From a checkpoint of a small transformer trained on Wikipedia.
Training: a variant of Adam for these matrices, 903M tokens, 13773 steps.
MLP neurons of a small language model. Each row is named by its layer, matrix (up: input weights; down: output weights) and neuron, and shows model dimensions 416-479. Each number is 50 + 10 x the weight over its row's rms, rounded and kept within 0 to 99.
Before each neuron's rows, "raises" lists the tokens whose logits its output raises most directly, leaving later layers aside.

raises: "no", "nd", "re", "ck", "de"
L10.up450:50 51 71 50 76 40 33 55 43 44 55 47 32 60 45 45 58 58 50 42 53 60 61 62 39 58 50 48 42 60 45 55 57 38 32 56 72 58 61 57 37 45 57 52 50 47 39 49 60 47 34 48 47 57 41 44 59 51 44 62 32 39 31 29
L10.down450:44 45 52 57 42 42 58 55 61 39 55 51 62 43 52 58 47 31 63 53 55 36 30 41 40 33 59 57 52 52 43 56 61 61 43 37 29 52 60 43 63 32 54 55 48 56 67 45 49 74 60 62 43 54 42 53 59 77 48 69 47 50 43 48

raises: "ence", "ance", "ency", "enti", "ture"
L10.up784:65 55 61 35 56 68 49 56 58 56 46 30 39 46 44 45 55 36 59 44 61 42 73 51 49 54 50 54 50 61 61 42 37 58 53 47 49 59 54 42 52 41 54 58 56 50 31 49 45 62 41 50 20 49 27 71 53 49 53 49 51 53 47 51
L10.down784:35 48 28 53 48 50 55 55 60 49 57 40 32 48 59 63 50 50 74 61 47 46 51 56 46 60 39 44 53 53 55 63 51 75 52 40 43 52 38 63 51 68 75 39 32 55 28 45 55 61 35 35 57 40 54 47 44 47 57 58 35 47 48 53

raises: "ta", "sa", "so", "sch", "ton"
L10.up2745:73 48 72 48 51 27 45 40 65 61 47 42 57 52 42 47 58 57 50 39 59 71 64 56 44 44 46 47 39 52 62 58 55 60 52 49 51 61 58 57 35 40 48 46 38 53 64 55 63 40 24 45 42 49 55 43 50 51 41 58 36 43 55 60
L10.down2745:44 45 53 45 42 41 52 53 51 48 28 47 44 30 58 58 44 52 57 41 46 22 49 45 58 60 76 57 40 45 59 55 37 48 32 64 43 54 66 34 37 61 45 36 57 56 54 53 56 61 49 51 52 58 89 42 43 59 48 49 55 45 40 55

raises: " origin", "tic", "n", "ized", "ic"
L10.up1889:66 47 50 66 77 51 51 62 58 59 39 44 63 50 57 49 40 48 44 47 62 44 36 46 58 53 55 51 62 32 53 43 40 41 71 58 41 63 48 45 71 56 42 38 64 51 45 39 49 61 44 46 36 47 70 56 50 45 46 45 32 45 42 26
L10.down1889:53 37 44 60 35 32 49 58 50 50 60 63 57 56 56 65 52 29 50 29 43 55 39 70 47 45 39 67 61 59 49 27 61 65 43 51 39 51 46 38 62 49 60 49 48 52 60 44 52 50 62 50 59 55 59 67 41 46 47 57 55 47 44 49

raises: "of", "er", "even", "ot", "era"
L10.up1430:56 49 51 55 46 38 50 40 45 53 57 51 49 49 46 51 58 63 46 54 58 62 56 63 36 69 62 38 68 57 58 57 51 56 47 38 49 46 54 56 44 30 49 45 49 49 69 60 67 61 42 37 49 47 51 51 62 44 50 56 56 52 66 50
L10.down1430:54 45 36 58 57 39 63 48 39 45 56 76 52 47 53 43 46 50 71 50 67 35 60 57 66 54 48 43 35 67 46 59 40 41 48 44 39 39 47 55 41 60 37 56 35 52 48 48 44 58 49 57 30 51 47 55 50 36 62 33 54 53 40 45

raises: "ly", "l", "ity", " time", "ng"
L10.up1076:43 37 39 65 44 52 47 59 34 50 51 46 25 38 45 37 43 48 50 59 55 45 48 53 55 47 49 45 48 58 56 54 46 57 58 52 39 44 52 51 41 39 46 32 55 62 35 29 55 43 38 50 64 50 81 43 63 41 43 58 52 45 65 42
L10.down1076:50 61 58 26 34 58 46 52 48 50 33 42 61 62 55 71 42 60 63 52 57 42 64 45 36 40 44 49 52 49 59 39 52 53 56 44 60 62 62 51 50 57 29 61 44 51 61 65 49 62 44 62 52 47 51 53 49 51 58 57 43 39 38 46

raises: "t", "don", "ba", "ill", "st"
L10.up709:49 56 55 57 49 42 52 51 54 49 50 32 46 41 37 47 33 61 45 46 38 72 42 45 51 38 41 49 34 54 65 49 59 71 83 39 61 41 61 52 39 52 47 59 71 66 51 51 48 43 47 58 37 48 47 35 63 40 54 68 49 53 52 47
L10.down709:44 38 47 48 65 63 42 55 67 44 35 55 47 50 45 58 41 40 60 45 50 45 38 58 40 42 54 53 26 38 40 40 38 56 52 56 23 49 58 57 57 57 53 44 50 51 48 47 36 54 53 41 71 72 49 23 25 67 48 54 23 36 46 67

raises: "s", "n", "ping", "lat", "sur"
L10.up1718:48 35 50 48 62 59 43 37 56 57 67 47 50 27 53 53 50 55 66 40 51 44 32 48 58 21 52 52 50 65 37 52 65 57 42 47 46 41 52 34 62 40 57 51 51 51 38 46 48 58 50 54 54 53 40 63 51 66 58 65 33 51 53 45
L10.down1718:54 54 53 47 56 32 55 57 51 71 44 62 42 58 47 61 31 54 31 43 75 48 59 49 66 31 64 40 51 35 70 32 50 62 35 46 55 51 50 51 39 48 56 46 45 64 38 51 52 59 49 50 47 47 51 48 60 47 63 50 49 50 58 54

raises: "der", "ding", "erie", "ves", "ve"
L10.up74:59 46 55 47 61 52 37 41 51 59 55 36 49 55 57 49 63 68 53 60 58 61 39 44 59 33 63 43 25 52 52 46 38 61 54 36 41 69 50 46 56 52 51 57 59 56 58 46 38 38 59 46 49 59 39 59 36 55 29 48 62 38 58 63
L10.down74:45 45 43 43 56 65 44 35 44 46 45 69 58 51 62 51 52 35 60 55 60 54 47 55 46 63 29 61 68 21 73 53 42 46 40 47 55 47 37 55 61 61 47 61 60 56 68 62 52 37 72 42 47 43 59 36 30 46 71 72 39 49 61 48

raises: "ically", "ical", "ica", "ique", "io"
L10.up48:43 53 76 65 58 57 52 57 41 57 57 46 53 37 49 45 48 43 63 49 51 69 56 64 63 39 54 37 69 60 51 59 47 41 43 58 35 52 39 37 55 48 39 34 53 58 52 33 40 48 52 45 43 38 45 32 67 70 31 64 55 51 48 41
L10.down48:61 74 51 47 59 59 49 50 43 34 58 41 41 41 39 54 44 50 44 37 60 67 53 54 72 22 47 52 55 55 51 47 59 53 58 51 44 37 52 45 38 48 50 57 52 65 59 38 45 56 55 56 49 59 59 29 56 43 44 38 39 57 30 41